config.yaml
d_model: 320
d_mlp: 1280
init: "uniform"
lr: 0.016
steps: 7439
dataset: "wikipedia_en"
MLP neurons of a small language model. Each row is named by its layer, matrix (up: input weights) and neuron, and shows model dimensions 96-191. Each number is 50 + 10 x the weight over its row's rms, rounded and kept within 0 to 99.
After each neuron's rows, "fires after" lists the tokens most often just before its 100 highest values on Wikipedia text that the model never trained on.

L4.up879:46 33 51 49 31 54 54 55 74 69 25 60 57 48 50 46 65 49 52 53 41 63 36 51 49 67 36 46 52 66 41 33 63 45 64 42 41 39 63 52 59 52 55 49 46 64 33 67 50 71 66 71 39 35 38 67 47 31 58 48 40 71 53 55 40 53 49 47 68 53 50 35 49 60 59 58 32 25 60 62 59 61 48 56 46 32 45 34 59 55 52 54 52 70 60 57
fires after: "d", "D", " d", "c", "s", "ist"

L8.up1236:49 71 51 57 64 42 48 54 42 38 70 49 43 50 58 31 59 36 52 48 64 47 34 51 64 54 80 40 52 65 42 58 62 53 70 70 63 26 42 40 49 37 46 31 51 59 43 43 46 38 62 57 59 64 52 41 55 45 45 40 44 27 43 49 64 59 47 47 35 52 48 36 48 41 59 61 76 50 59 28 48 45 65 31 45 61 49 53 49 39 34 51 32 24 45 55
fires after: ".", ")"

L4.up767:54 37 49 63 39 55 53 56 42 39 34 47 46 54 36 47 51 56 57 58 63 44 61 38 53 42 66 43 48 58 55 39 59 47 55 53 61 51 48 59 50 47 49 66 50 41 50 46 48 55 60 40 48 55 36 62 37 51 46 49 48 52 41 47 53 66 51 45 65 69 63 40 58 55 37 58 47 48 52 71 57 39 50 66 41 67 51 54 50 56 60 36 49 57 66 54
fires after: "c", " c", "va", "cc", "t", "g"

L14.up1158:49 61 60 59 43 54 46 49 68 52 47 63 40 45 72 41 69 60 40 63 53 37 46 47 52 41 48 43 57 47 65 45 47 76 41 38 50 43 46 60 45 47 64 46 48 47 69 53 58 49 48 46 51 40 53 65 61 26 57 50 47 41 40 48 53 28 58 61 78 45 61 49 49 43 45 60 39 56 48 42 48 35 53 48 56 49 53 55 58 45 43 41 43 45 50 40
fires after: " ", " (", " his", " the", "s"

L4.up744:43 79 54 52 67 61 78 52 59 52 30 49 38 40 61 54 46 55 42 34 44 35 60 56 54 53 31 51 42 51 40 60 42 39 34 44 60 58 52 50 41 56 35 49 68 62 58 30 51 43 60 52 55 55 48 48 32 24 48 58 38 50 55 49 42 52 36 41 44 66 37 49 55 40 54 64 54 59 57 55 47 40 41 49 64 37 47 65 53 40 60 48 44 51 65 62
fires after: " comp", "G", "M", " I", "p", " g"

L12.up1132:35 57 48 42 42 41 58 37 58 44 46 41 52 46 54 60 67 39 56 28 46 16 48 61 55 56 53 43 44 47 58 58 64 59 55 50 54 48 50 38 64 60 44 49 56 46 51 62 40 55 47 44 56 49 55 56 50 48 54 54 58 52 37 67 66 48 37 54 50 58 34 61 43 56 62 32 45 48 60 45 36 55 55 72 49 53 34 50 55 60 50 57 48 38 49 49
fires after: " |", " ", ";", " 0", "es", " —"

L8.up1164:58 49 59 53 63 53 56 48 40 40 62 75 38 35 52 52 60 52 61 41 71 49 49 52 61 48 51 44 46 52 55 39 52 88 29 47 61 53 50 60 50 54 46 39 40 49 53 48 61 43 43 54 64 64 59 55 58 40 53 46 48 52 51 46 81 32 67 42 48 34 34 54 40 44 48 47 36 65 57 60 64 42 52 55 64 43 62 53 53 44 31 55 56 50 66 48
fires after: "s", " M", "ba", "a", " D", "k"

L12.up392:37 40 53 54 29 57 41 62 50 48 47 47 51 57 49 53 39 37 57 56 47 44 55 56 46 50 65 48 59 67 54 61 57 42 46 43 40 58 48 55 69 61 54 62 35 33 54 55 32 57 52 47 49 40 56 58 75 54 40 49 40 60 60 44 65 71 50 64 50 49 50 52 54 76 61 41 59 49 52 74 62 47 45 63 55 45 46 58 52 52 64 45 53 49 72 55
fires after: " ", " M", "c", "t", " m", "ed"

L6.up90:46 34 55 56 40 41 52 45 46 53 45 56 55 56 63 44 49 56 61 51 49 48 25 39 45 68 43 37 76 58 37 35 50 51 53 41 68 59 58 40 36 46 46 43 51 60 62 28 54 69 53 47 54 58 49 46 54 54 53 66 42 45 31 70 44 43 38 52 51 40 42 42 44 56 48 42 39 45 40 41 44 65 48 61 42 37 51 63 24 76 39 54 41 63 36 44
fires after: "s", "°", " be", " years", " the"

L4.up221:46 53 40 53 36 63 57 59 42 79 35 48 64 53 49 48 30 49 59 57 34 39 45 54 43 58 50 70 51 63 41 54 45 45 47 52 28 45 49 48 43 56 44 64 44 62 52 51 25 64 38 59 46 40 52 55 54 57 51 59 49 62 60 61 51 55 34 42 60 57 43 61 50 51 52 56 43 27 58 49 58 43 51 53 49 54 55 58 57 40 36 33 38 60 58 45
fires after: "ed", "c", "ce", "oc"

L4.up936:47 63 64 36 43 54 40 53 46 52 43 57 58 60 44 54 62 43 48 56 37 57 53 38 50 50 59 36 31 45 40 47 62 33 55 48 53 57 51 57 44 45 61 61 44 51 56 58 40 57 45 66 56 54 43 51 34 33 56 49 56 50 43 40 65 50 28 44 30 71 51 56 45 55 38 44 26 43 50 56 53 57 57 54 43 43 36 70 41 46 53 58 47 58 43 49
fires after: "ba", "s", " Ba", "amp", "la", "en"

L14.up94:51 49 51 62 72 50 59 44 59 48 20 60 41 47 53 36 40 37 45 60 28 53 52 58 52 56 44 74 63 49 51 57 34 43 63 54 60 53 50 46 61 51 61 41 44 42 45 60 53 42 62 51 49 29 32 59 70 45 59 58 69 48 44 45 42 58 59 49 64 58 55 47 61 51 58 62 62 56 45 45 57 36 47 58 57 52 50 60 57 52 31 50 41 49 54 51
fires after: " ", " re", "co", "b", "o", " Re"

L4.up55:47 46 59 57 60 56 34 55 50 51 53 71 47 47 53 40 56 55 60 55 49 37 41 44 40 51 70 61 56 56 52 41 50 30 64 37 65 57 33 54 33 46 46 47 27 47 52 34 49 43 47 46 44 32 55 48 65 44 68 44 44 70 44 48 55 54 33 52 56 46 46 45 55 57 50 44 47 51 59 48 43 54 53 44 36 37 54 58 55 64 48 41 13 50 30 39
fires after: "s", "S", "c"

L4.up104:54 46 55 54 56 63 45 59 63 61 67 50 72 51 38 57 33 64 47 49 67 56 63 61 51 47 49 48 65 49 43 73 42 57 62 62 47 47 60 48 47 48 42 51 49 53 44 67 45 66 53 42 29 46 58 52 66 44 65 42 30 43 61 64 61 41 30 51 41 48 48 53 36 57 62 70 52 51 49 71 69 54 35 48 38 47 65 55 55 32 48 51 65 36 41 62
fires after: "w", " w", " W", "W", "ow"

L6.up904:40 64 58 44 41 46 49 67 32 51 67 47 31 48 59 51 47 41 29 50 36 38 42 52 51 48 59 39 54 48 76 27 49 52 46 53 66 43 51 46 49 54 57 44 41 33 45 35 48 63 48 45 49 40 71 56 54 40 45 40 63 44 50 64 59 52 51 50 47 39 46 39 61 47 33 56 58 35 37 49 52 52 57 66 63 45 45 23 48 47 43 48 25 61 43 62
fires after: " La", " J", " lo", " T", " Ro"

L6.up627:37 51 45 38 53 50 52 51 62 57 49 62 38 41 63 41 63 47 39 53 49 43 55 33 35 48 57 37 60 42 56 69 58 60 48 50 51 36 51 44 53 47 49 52 32 50 69 55 65 45 41 58 54 44 46 51 27 41 51 57 52 53 66 44 34 49 27 49 69 48 50 64 56 50 59 52 44 29 55 55 53 39 66 70 47 60 50 61 58 52 55 62 29 55 47 46
fires after: "s", "°", " S", " ", " (", "′"

L4.up1248:39 44 66 28 51 48 52 40 68 40 47 50 51 52 27 52 46 28 61 50 25 38 47 59 40 44 35 41 40 64 56 42 43 56 57 27 67 52 40 38 36 65 58 46 48 60 27 48 41 44 54 49 57 64 51 42 42 30 50 64 44 37 42 54 48 60 50 58 45 59 46 63 32 52 62 59 26 51 70 65 59 43 55 40 63 48 73 64 52 50 65 33 51 33 48 64
fires after: "I", "S", "P", "mp", "hi"

L12.up6:57 65 49 45 50 44 52 57 62 40 45 50 48 26 37 51 66 58 51 56 43 54 59 67 48 58 53 52 55 54 43 47 46 67 62 51 54 60 58 63 28 19 39 72 34 53 54 36 51 47 38 43 50 43 67 51 51 45 44 50 65 52 41 61 26 55 64 41 56 38 38 48 55 64 41 68 50 54 54 61 45 39 68 38 53 69 58 62 43 52 45 43 62 61 56 49
fires after: " |", "|", " vote", " ", "th", "\n"

L8.up578:54 43 40 47 68 60 45 43 58 37 52 51 50 53 50 34 59 58 47 51 48 42 46 41 38 65 45 49 50 56 41 54 40 70 72 51 43 43 73 58 48 42 56 54 44 51 54 50 58 72 50 56 57 39 41 37 61 21 60 50 47 53 42 55 51 50 51 65 48 55 52 50 37 54 73 47 37 41 63 51 52 54 67 46 48 49 46 62 53 49 57 50 21 46 51 49
fires after: "s", " N", " Mar", "S", " comp", " S"

L9.up894:47 57 38 47 61 34 24 34 35 83 45 62 49 44 65 57 47 66 54 30 39 52 55 46 47 45 51 35 50 54 44 51 58 45 54 68 51 46 55 31 26 48 46 56 42 43 42 52 43 55 35 72 52 47 51 51 51 56 42 41 59 58 64 69 53 49 53 46 39 41 45 47 35 41 58 52 41 29 54 48 64 55 62 50 62 42 64 53 46 47 65 59 67 56 44 36
fires after: "s", "ro", "sh", " Sh", "le"

L4.up924:73 46 46 58 49 51 56 43 78 55 40 64 48 58 29 59 42 62 64 33 42 53 44 39 42 50 31 43 53 56 29 55 46 40 58 40 62 37 49 61 52 45 39 65 49 63 51 39 52 50 59 50 42 45 56 51 33 45 53 57 22 38 55 58 38 46 35 51 43 42 39 53 56 39 53 62 59 45 49 43 55 50 62 37 71 61 61 49 52 57 52 34 55 36 63 64
fires after: " G", " g", "G", "g", "M", "S"

L14.up624:62 42 44 52 50 38 58 64 56 47 60 44 52 61 42 56 51 70 20 40 68 41 38 48 68 43 56 59 62 44 41 43 46 61 47 56 59 54 60 51 41 66 58 39 51 46 47 53 65 47 39 58 50 61 62 47 54 43 45 56 53 55 48 36 54 64 34 43 42 59 54 54 45 31 43 35 49 41 33 49 65 52 37 50 59 46 70 47 53 43 72 41 55 61 45 41
fires after: " C", " c", " f", " A", "\n", " N"

L8.up1064:45 51 38 31 76 33 56 66 61 63 64 44 44 56 42 49 66 55 51 50 55 62 28 49 46 41 67 55 47 50 35 54 65 59 42 65 40 68 44 48 66 56 63 44 63 50 48 39 63 52 45 26 52 44 51 38 64 46 49 43 55 47 43 43 40 50 45 41 68 73 42 52 50 36 39 66 36 45 58 50 42 71 53 52 26 54 47 68 56 41 52 41 45 61 29 36
fires after: "s", "e", "ne", "te", " se", " A"

L9.up71:52 41 61 55 61 57 57 44 37 45 52 47 39 40 61 55 53 51 47 65 47 52 49 61 28 58 44 49 49 63 47 46 37 48 48 48 51 59 50 16 64 52 59 36 31 55 66 62 52 52 56 39 60 31 54 40 47 26 46 66 57 62 63 54 47 50 59 50 38 58 40 30 48 52 41 43 38 32 48 43 36 43 36 50 38 41 50 57 42 30 57 55 55 79 56 50
fires after: "ra", "lu", "l", "ro", "el", "ol"

L9.up171:70 59 74 57 53 54 56 58 45 39 27 44 42 54 42 49 34 68 45 54 54 55 56 59 46 45 47 46 59 56 45 53 51 28 55 53 48 52 29 21 59 39 33 45 58 56 62 40 45 50 31 54 50 57 56 39 67 54 55 52 55 46 50 52 40 54 53 62 50 53 79 51 56 64 42 48 55 34 44 40 51 56 32 41 46 45 39 56 62 67 43 63 58 58 59 50
fires after: " de", "re", " E", "ine", "e", " De"

L6.up446:29 51 59 52 42 61 40 61 44 33 62 43 64 45 48 34 53 60 39 47 44 47 34 34 60 55 55 46 58 73 44 53 44 70 39 56 48 54 38 46 40 54 37 48 38 54 51 60 63 55 40 52 50 61 51 53 52 60 54 67 44 46 60 60 63 61 61 49 34 36 36 59 46 45 53 47 60 44 67 33 37 49 48 59 56 49 59 55 55 27 37 41 58 44 43 47
fires after: "\n", "n", " D", " Ga", " La", "k"

L6.up922:51 48 71 60 66 32 48 43 41 42 49 45 47 42 50 51 50 51 41 66 41 36 34 60 46 59 34 51 50 37 36 59 41 41 48 47 29 66 64 28 49 58 53 54 61 67 56 56 44 25 40 39 59 48 56 63 67 29 41 45 58 43 52 64 41 48 62 50 35 52 31 54 68 62 47 53 48 51 49 60 31 41 52 43 54 55 64 75 38 45 47 59 61 48 63 55
fires after: "s", " ", " S", "\n", "S", "-"

L6.up124:57 47 43 52 54 59 49 38 47 56 36 57 60 44 51 60 62 49 59 64 50 48 65 58 60 43 71 64 61 42 50 55 54 36 45 43 58 41 60 65 35 51 59 65 56 51 38 50 65 64 52 75 59 38 68 33 62 53 44 56 46 52 50 45 42 57 49 47 33 43 46 49 72 38 52 40 58 47 38 50 60 50 56 42 51 63 39 33 35 35 47 42 62 50 41 51
fires after: "cc", "c", " a", " c", " J", "tic"

L9.up600:51 41 49 52 57 50 50 49 58 52 55 41 50 53 53 55 68 58 41 49 70 58 45 54 54 41 52 54 35 51 46 44 56 42 52 53 55 54 53 71 66 33 63 53 36 45 57 48 45 43 58 46 54 38 63 50 54 40 72 54 45 55 47 67 55 60 36 50 53 57 34 40 28 65 62 60 51 37 39 42 36 48 61 39 56 49 49 58 39 60 45 44 39 40 42 36
fires after: "s", "en", "z", "c", "f"

L12.up778:54 64 59 49 47 47 44 38 31 68 56 42 62 50 60 49 57 50 46 58 55 55 44 40 33 61 53 30 53 60 28 67 49 47 49 57 52 56 36 37 41 40 50 60 36 57 54 55 33 74 44 65 63 38 49 53 36 48 57 40 46 21 56 49 49 49 53 53 48 67 40 50 52 54 50 66 58 38 57 49 54 52 48 62 43 49 61 64 50 40 52 41 46 44 35 60
fires after: "s", "a", "ur", "er", "sh", "ha"

L14.up709:34 53 46 64 52 44 47 43 46 37 56 55 53 52 57 56 45 40 64 51 58 38 41 56 59 47 48 36 52 56 34 44 56 52 53 45 50 44 61 50 60 89 43 34 51 52 52 60 46 34 41 60 42 64 39 52 62 67 58 62 46 47 57 30 51 45 37 58 52 39 67 53 44 61 50 56 64 54 57 58 42 58 57 59 43 46 23 56 63 30 47 48 56 38 52 49
fires after: " |", ",", "-", " San", " to", " C"

L4.up522:57 29 58 35 60 46 40 36 55 36 58 51 37 70 52 44 26 50 56 47 55 56 44 49 54 54 27 40 58 44 44 64 42 59 56 40 62 44 38 39 38 42 39 53 57 54 49 45 47 53 63 42 49 52 52 57 62 52 55 50 54 28 62 54 35 33 46 46 52 49 29 57 57 70 53 54 40 51 45 62 41 54 48 54 63 41 47 53 46 45 51 45 57 43 56 52
fires after: "H", "R", "leg", "S", "G"

L4.up774:72 44 52 47 51 41 46 53 34 56 74 66 61 60 42 47 50 43 46 28 40 51 42 59 53 58 48 66 66 86 51 45 50 64 55 35 41 32 44 60 32 55 27 64 45 57 55 35 71 42 52 55 47 53 55 57 58 71 46 61 55 48 54 35 56 52 66 55 52 75 53 69 43 39 63 44 57 33 56 37 47 49 49 60 43 55 72 52 58 46 38 61 47 53 43 48
fires after: "va", "at", "ut", "vent", "hi"

L4.up718:61 30 55 42 42 32 45 63 43 55 52 45 64 53 41 62 46 51 47 51 49 47 31 62 51 58 40 52 51 25 54 33 33 55 51 42 60 62 56 48 38 51 62 37 56 39 49 47 60 50 33 52 32 52 40 46 27 66 43 58 35 52 54 64 46 43 37 41 53 56 33 50 40 60 44 47 51 48 49 61 57 47 53 62 33 71 72 52 51 41 71 46 47 77 50 45
fires after: "d", " out", "n", "ev", "if", "and"

L4.up755:41 28 40 51 53 60 48 56 38 57 51 52 52 62 52 57 60 56 52 46 38 58 69 40 48 59 52 61 62 30 50 67 46 57 72 41 56 26 55 50 69 42 33 58 38 61 54 42 56 40 38 41 43 66 47 37 41 49 48 47 57 57 57 48 44 57 50 43 53 47 65 56 51 48 25 48 47 50 44 55 53 56 45 50 42 45 34 40 56 48 51 53 56 57 44 44
fires after: ":", "\n", " so", " (", " the", " do"

L4.up8:56 29 70 53 35 49 24 37 53 55 41 57 51 51 46 38 58 48 49 49 41 56 36 53 60 48 55 50 53 50 47 55 68 76 54 42 48 36 52 50 38 54 77 48 52 59 49 70 46 55 42 50 54 60 33 39 42 67 47 67 30 62 48 35 62 47 42 50 48 57 51 46 48 73 58 57 25 23 64 62 59 58 47 66 64 34 35 67 34 49 44 54 51 69 45 55
fires after: "d", "c", "s", "est", " D", " d"

L4.up150:66 40 63 50 47 54 36 41 51 61 60 47 39 49 68 34 51 72 46 60 45 57 54 48 57 58 48 70 41 58 37 62 37 37 55 42 46 53 43 52 50 65 49 29 44 49 55 56 42 60 49 66 32 61 41 57 73 39 43 75 41 67 64 52 51 42 24 44 49 53 61 48 72 55 60 53 32 35 45 61 49 47 40 64 60 64 40 61 55 44 32 36 57 53 60 45
fires after: "c", " c", " C", "d"

L4.up611:43 47 68 59 50 29 23 45 62 57 58 50 52 51 53 47 57 60 58 59 53 46 32 59 39 64 48 64 51 49 48 51 46 53 56 34 53 73 41 63 31 66 50 56 49 44 30 46 40 49 51 55 53 56 37 38 50 44 38 65 21 53 60 36 41 56 50 49 53 56 51 42 55 59 55 52 61 35 54 48 67 51 42 61 45 63 61 42 51 49 60 52 63 61 40 52
fires after: "d", ".", "if", "ed", "c", "p"

L4.up276:77 30 50 58 32 56 48 62 51 30 33 56 40 51 48 38 51 48 70 55 57 42 49 53 40 51 54 36 56 51 53 35 68 53 64 69 50 58 52 58 55 55 64 61 56 62 62 58 47 34 49 45 52 53 62 27 37 53 48 54 55 56 61 43 40 61 38 45 64 53 50 70 16 51 38 64 48 53 62 54 47 43 46 41 54 67 63 50 45 37 53 38 51 49 41 48
fires after: "g", "lo", "va", " Ga", " mo", " O"

L4.up745:62 40 54 38 51 44 31 59 48 57 43 43 61 51 41 43 48 47 53 46 58 50 34 50 46 66 51 61 60 31 46 46 34 50 45 50 44 43 37 40 61 57 39 59 62 48 47 52 60 49 44 49 45 48 59 37 57 65 47 59 32 46 42 50 41 53 51 51 42 45 37 57 58 55 73 77 67 47 39 53 50 43 55 29 72 57 65 43 68 53 56 49 38 70 54 38
fires after: "g", " g", "mp", " re", " co"

L4.up1209:64 44 64 69 55 49 47 57 49 39 57 46 53 45 53 43 50 44 49 40 36 45 56 44 48 43 57 74 35 53 50 64 55 38 40 38 51 57 40 45 53 54 37 57 42 37 61 34 66 40 67 67 55 31 54 40 43 66 54 50 52 52 54 53 65 65 35 35 37 44 46 43 56 34 31 42 43 44 51 47 45 60 47 47 71 58 44 57 38 31 35 52 52 34 50 40
fires after: "c", " c", "g", "d", "equ"

L4.up1003:42 58 54 55 79 33 42 53 52 76 60 52 44 56 59 53 55 56 51 52 28 77 51 53 35 37 57 49 58 59 52 57 52 43 46 50 42 50 47 56 46 42 48 50 49 61 60 44 46 49 41 57 56 43 59 39 44 40 55 64 55 46 43 53 39 63 47 59 41 42 44 60 57 49 63 54 53 21 50 66 46 71 75 50 49 35 51 59 41 34 42 52 52 51 41 36
fires after: "s", "ch", " w", "th", "en", "er"

L8.up953:46 72 44 58 37 57 59 38 55 41 38 55 40 57 56 55 37 47 41 43 50 52 67 31 57 54 47 32 42 66 54 51 45 40 43 55 49 37 35 68 53 41 39 43 52 52 34 72 58 37 48 62 49 55 43 55 73 51 54 57 71 58 60 37 55 57 79 63 60 51 54 50 40 53 48 56 46 57 41 34 73 46 64 55 40 36 50 47 64 27 52 49 41 47 58 38
fires after: "b", "i", " Gu", "jo", "h"

L4.up190:63 70 46 55 53 45 51 41 64 30 30 54 46 57 52 56 43 59 45 52 42 62 47 35 50 69 57 57 43 67 59 64 54 35 57 57 50 51 44 55 54 58 33 41 56 53 29 49 45 50 47 66 40 45 70 46 47 64 48 65 46 53 32 53 49 47 69 49 62 39 32 34 50 41 51 58 50 49 51 31 38 49 46 58 70 43 61 60 55 39 45 66 59 42 37 48
fires after: " se", " Go", "e", "ju", " g"

L9.up439:57 50 46 49 36 45 60 41 53 57 66 52 46 69 50 47 52 45 50 55 51 41 52 51 44 60 56 53 54 72 46 38 41 20 73 53 57 54 48 53 45 45 44 46 59 67 46 21 38 61 51 59 51 65 69 36 36 60 46 72 46 49 25 57 47 36 64 66 57 49 47 44 54 52 32 39 65 54 48 40 29 52 59 46 50 62 68 58 28 53 42 34 36 56 47 43
fires after: "s", "le", "as", "ri", " be"

L14.up86:26 56 41 42 52 66 40 39 42 51 44 66 58 62 54 44 48 40 37 52 55 54 64 47 44 57 41 63 56 47 46 31 45 64 30 53 64 45 62 54 67 56 38 49 44 77 61 55 48 44 49 42 45 53 34 43 36 65 65 61 64 55 63 46 59 59 44 47 44 50 44 53 34 53 40 66 61 37 75 48 35 42 47 55 51 36 40 48 57 50 41 56 34 59 57 66
fires after: " |", "-", ",", " D", "\n", ":"

L4.up934:57 45 50 68 54 48 37 39 42 56 60 55 32 58 51 28 73 50 50 42 52 63 72 50 43 38 59 55 33 49 32 63 70 56 52 46 48 67 54 44 57 69 67 37 38 41 66 53 76 42 58 55 47 56 49 48 41 66 35 56 53 33 52 51 45 30 53 51 48 56 44 58 68 57 43 51 45 50 53 62 37 60 45 47 48 56 35 65 54 42 34 47 54 68 42 44
fires after: "c", "ro", " c", " B", "B", " b"

L4.up1191:55 49 70 52 45 44 56 47 49 29 54 55 51 47 45 55 51 54 40 60 41 61 50 43 80 53 42 60 29 75 54 70 45 43 50 45 59 31 51 44 58 61 52 50 58 45 54 44 51 66 31 67 42 38 62 49 51 34 73 61 39 55 34 44 56 63 45 37 51 21 58 53 50 66 62 72 41 43 39 59 43 55 28 61 73 52 47 60 61 44 44 43 47 48 59 60
fires after: " de", "st", " se", " g", " ca", " pro"

L9.up611:36 63 55 37 58 44 58 49 52 65 39 44 63 55 48 35 55 44 41 51 45 43 49 41 30 57 41 51 61 63 67 67 60 61 51 61 52 49 58 70 50 58 44 51 57 57 60 55 61 40 37 36 45 56 55 49 45 58 51 49 40 44 44 45 43 35 60 49 52 34 38 66 45 35 45 35 60 56 42 61 59 36 52 51 49 61 34 59 51 51 56 35 50 53 45 71
fires after: " R", " M", " P", " Man", " on", "op"

L9.up983:50 48 39 56 40 59 61 49 54 50 28 58 48 44 44 55 58 53 62 61 60 56 42 54 35 45 39 77 49 42 49 39 61 71 50 56 41 31 55 59 40 52 50 50 56 54 65 46 58 54 36 37 31 56 45 48 62 59 65 52 41 58 41 40 54 50 44 47 40 60 58 51 41 53 52 51 40 43 51 49 42 50 46 40 77 50 56 36 73 52 30 43 46 71 69 50
fires after: "-", "ed", "ce", "y", "c", " Pro"

L4.up1242:54 47 59 26 46 44 56 52 32 51 59 45 45 45 54 45 51 52 62 47 45 38 42 41 57 49 54 42 44 56 58 36 43 66 59 54 56 45 54 39 39 40 46 41 49 49 75 49 59 33 38 54 46 46 59 55 51 60 54 53 46 48 33 28 64 47 65 58 54 47 49 50 45 32 54 37 58 48 58 47 45 58 59 44 61 46 59 32 60 62 65 47 53 66 46 53
fires after: "e", "ut", "at", "t", "a", "ub"

L9.up415:53 44 55 61 34 50 56 50 57 59 46 53 43 63 47 39 61 50 55 38 41 72 40 59 43 51 71 39 44 51 52 43 53 45 58 54 53 45 49 45 50 68 57 43 48 49 62 55 42 61 45 59 43 66 44 42 41 62 46 61 60 58 45 55 44 44 56 46 51 58 51 59 66 57 62 45 41 32 42 58 50 56 69 56 52 51 52 52 26 57 44 61 53 47 51 30
fires after: "s", "es", "c", "y", "z"

L9.up241:36 51 57 35 60 53 53 50 63 41 41 57 44 62 54 44 56 57 50 58 59 62 76 56 34 58 51 52 51 47 59 54 43 38 68 56 42 58 34 55 60 47 53 48 51 53 53 58 60 41 46 49 50 49 63 52 58 30 54 37 56 35 54 44 53 63 35 51 45 60 62 60 50 50 40 71 49 74 51 43 59 49 63 42 52 54 43 51 42 51 35 48 57 40 51 53
fires after: "o", " ", " Ra", " dis", "u"

L8.up36:43 61 52 43 65 50 42 64 63 58 45 66 45 56 66 66 57 46 50 62 34 54 48 57 64 65 60 51 44 62 62 54 42 30 66 20 57 30 52 50 53 32 59 51 40 55 65 44 49 42 46 49 47 63 34 32 35 44 55 54 42 49 56 58 47 53 46 42 63 45 45 45 53 63 52 60 56 43 46 45 53 45 69 49 45 82 58 63 52 49 37 45 53 61 40 38
fires after: "s", " S", "n", "an", "lan", "f"

L4.up306:52 54 54 25 60 55 36 44 49 63 37 33 60 63 53 64 43 40 71 55 30 61 43 38 49 52 44 36 63 44 39 66 73 62 42 39 60 58 53 52 58 26 47 49 64 45 44 54 41 47 50 55 37 54 34 36 61 37 61 45 36 59 48 40 59 65 39 50 40 67 49 65 44 60 59 59 41 41 53 50 55 49 60 41 42 40 41 36 56 45 45 54 29 46 54 45
fires after: "ba", " po", " Na", " Ba", "I", " Vi"

L8.up951:42 54 47 59 48 53 44 66 41 56 59 53 52 52 50 38 42 44 59 53 62 45 58 59 46 66 43 44 53 74 54 49 65 58 44 44 54 52 43 56 40 57 61 47 44 55 57 66 49 48 67 51 43 52 61 52 62 44 58 50 49 37 42 47 62 70 76 84 34 71 46 33 50 42 63 57 72 40 53 50 48 50 54 46 50 38 44 54 44 48 41 60 61 31 36 58
fires after: ".", ")", "ha"

L6.up984:57 45 39 35 38 62 35 58 64 55 59 44 56 52 60 48 50 68 38 44 50 43 52 55 49 66 37 56 70 45 41 36 43 60 38 42 45 52 46 62 44 42 63 57 46 53 50 64 45 55 58 12 46 55 41 57 61 40 61 65 36 47 63 56 47 36 39 45 39 57 37 48 53 72 41 44 38 47 48 55 58 46 49 60 50 48 58 59 47 44 41 51 48 48 38 34
fires after: " fa", " per", " W", " f", " Qu", "W"

L9.up1226:62 26 39 51 55 49 57 60 55 64 68 38 37 52 51 61 55 59 53 34 45 60 39 29 40 48 60 52 46 50 52 55 64 56 45 58 67 59 40 48 32 57 58 61 43 58 57 62 65 59 71 62 44 49 41 58 63 44 57 56 53 58 45 67 42 50 58 33 39 56 52 49 36 55 48 57 43 37 59 27 47 50 49 36 49 59 65 58 57 68 56 41 46 47 26 47
fires after: "s", "c", "ca", "duc"

L6.up626:35 43 55 39 54 37 60 46 39 67 45 65 42 61 63 65 38 49 64 66 46 54 54 58 57 78 42 62 47 67 37 65 41 51 57 36 50 51 49 45 42 56 63 60 59 51 35 48 43 52 56 45 58 52 53 65 48 43 44 75 51 60 51 54 56 34 60 58 39 42 39 49 59 73 45 69 41 51 46 44 47 61 53 27 52 56 44 64 26 46 56 44 31 54 59 50
fires after: " con", " E", " se", " Re", " de"